{"n_layer": 22, "d_model": 448, "n_head": 5, "n_kv_head": 5, "head_dim": 64, "d_mlp": 1216, "vocab_size": 31906, "activation": "swiglu", "norm": "rmsnorm", "norm_place": "pre", "norm_eps": 1e-06, "positions": "rope", "rope_base": 10000.0, "rope_fraction": 1.0, "qk_norm": false, "attn_scale": 0.125, "bias": "none", "tie_embeddings": false, "parallel_block": false, "init": "normal", "init_std_qkv": 0.0199, "init_std_o": 0.0, "init_std_up": 0.0199, "init_std_down": 0.0, "optimizer": "muon", "lr": 0.0077, "lr_mult_o": 2.0, "lr_mult_up": 0.802, "lr_mult_down": 3.0, "beta1": 0.95, "lr_head": 0.00496, "grad_clip": 1.0, "warmup_steps": 200, "schedule": "wsd", "decay_fraction": 0.856, "decay_shape": "sqrt", "final_lr_fraction": 0.1, "batch_tokens": 65536, "seq_len": 512, "doc_mask": true, "z_loss": 0.0001, "train_tokens": 672500000, "steps": 10262, "dataset": "wikipedia_en"}
MLP neurons of a small language model. Each row is named by its layer, matrix (down: output weights) and neuron, and shows model dimensions 314-409. Each number is 500 + 40 x the weight over its row's rms, rounded and kept within 0 to 999. Numbers have three digits each. A neuron's up and down rows have the sign that makes its largest values positive.
A block is one neuron, or neurons of one layer that tend to fire together. Before each block is what it responds to, as a language model described it from the Wikipedia text at the highest values.

Institutional name modifiers. Words opening or inside names of institutions, events or competitions, such as National, State, War, Open, public, Railway, often after "the" or in tables.
L8.down321:421511567549499534464485539493497471521438547523462487454497557537578493511472531497454490535470548465487604535463531477517491576510531612472519483524530485480544460466530517472630489475524463438499513486553465467501451513531542473540506493564522518527494510463480470567556595514555507525
L8.down434:500474536441432503509434487499456531529462562514415525547540500472498500567564540548538436529505480511472467481509504542442448539491554558485504473531533524417498493461501496526483514592503488463506489471525409453548470518547429420534492489518497466428496484533582480452421501495525504517
L8.down672:495465527478401549466506589554576488530520520490532459551420502414511494528489523467499477460521519503478507469509479499549537495544464446572538475575517528611534522509496521495483571532556523545499410493531449529536489497503383565465494498532538523491546496491538436531527494528502483457
L8.down832:468499497534482550542516468498491463496456522497549536524571534456475525514536514450444472561475502456503540435540579433558522457514472506471492545567457510511456466467528540520508481472422453497487496489518469472504508495490603467498502545586433463496545431468479537518510459449463521532

Capital-letter acronym pieces. Uppercase word-piece fragments inside acronyms and abbreviations, often in parentheses after a spelled-out name, such as J-I-SAO, P-SA-Ps, C-TO, EE-OC.
L4.down1053:508500483529506500555425536595425464484577540560491473476500463523561458417489476461433478497529470482487485520490562568484515465466475507505539470531457471464585503501485462495522515524449507495489473534489533561462428489469565521483461572519574507510584449553595432479496479578471508541

Repeated topic nouns. Nouns, often the first piece of a word after "the", that repeat or echo a topic already named earlier, e.g. gold(fields), code, teeth, Tamil, plus unit pieces like m and /s.
L4.down955:522501508479521492507481454488522491507509544542479569472484538543572459494569484537551497480496528494453408489509538455553524529452458480519523510559500479453404521451470554492554462399498520524501550503562502437510471481524613531548520468503514511498490464551439439508507499495467469535

Passive participles, name fragments. Past participles right after was/were in passive clauses (followed, replaced, added), plus mid-word pieces of names or acronyms in tables (St Alb, fMRI, FIVB).
L3.down343:484493531552462512548522543489476499497484449497525532437500495511506504568566425537499488524507468561494536546549471468533444520498423472527523480513460484558478494495495460505490486518526453484505572474506518477464606487477452512505502570508565507522468477473488494525472533550493433547
L3.down366:496564454495458509452548460401477496470521574496548540489511524511551461552514514495507443485475498492589472498472501547517486490446509484548518439444524517432541569464496496560483513479509455513432512556506527563485577525518482517500535476472507482470541493475423542551448488501460442467
L3.down826:440481440520492471566454536442535535491484511512577474590591491485516549441478490411588477508540486462491493517459536511494492466492443510503514496432462431440451557495502432530507473508557566477507443523575474561448495481472509490478458547460516552543494488471521511499487394535550456519
L3.down860:485511491481458510520449482541522524519477487492524506519487497493488498532538518491508405503512403505482487550555552544402533480558413605482500528487443569490438557474438433477522549515492476415541447472567554468539546511511495497460500510417509563531547500454486508501521507520549480562

Anaphoric topic nouns. Nouns or name words after the or this that re-mention the article's subject, e.g. the film, the glacier, the college, Marsh Creek, Norfolk Southern.
L3.down105:481504491497468468535536466533528458486489461466499458400562480491457517496466489501502521459475529543527507496501509498458491524495469592551556508497496494503460488531512458516499489441459538467454537482520501593484518471543456461513460390518441470462508459478489493598532519480405506422
L3.down364:530502507530486454473515524410583455517416487525480438515446606533584524486580489466512572465550553451494476477455522522461545417524553508548544579512558477503541439470459531544556489455491506524441527525478520428530466408626531472452387528523395451491463519502477474433523561481510453482
L3.down524:512433604429474485504487486486510526496456447504460544468432461568498508461490499489432510538517457547554491441534477554525461419487516535548500504462471496490489482500401570498484559466460508476553473471474541440579522503578512574447456446533465486499512516490546472504535489529520498513
L3.down614:437495531471496419523455484512571470462484493554472540462528522426530581471452563420506512470572495558551500605518503536523497527496486508456503473513480494534394512553520494500479516506468496548528515444505472452450491531554515473559523511460520480477548392507390498497474460454547497468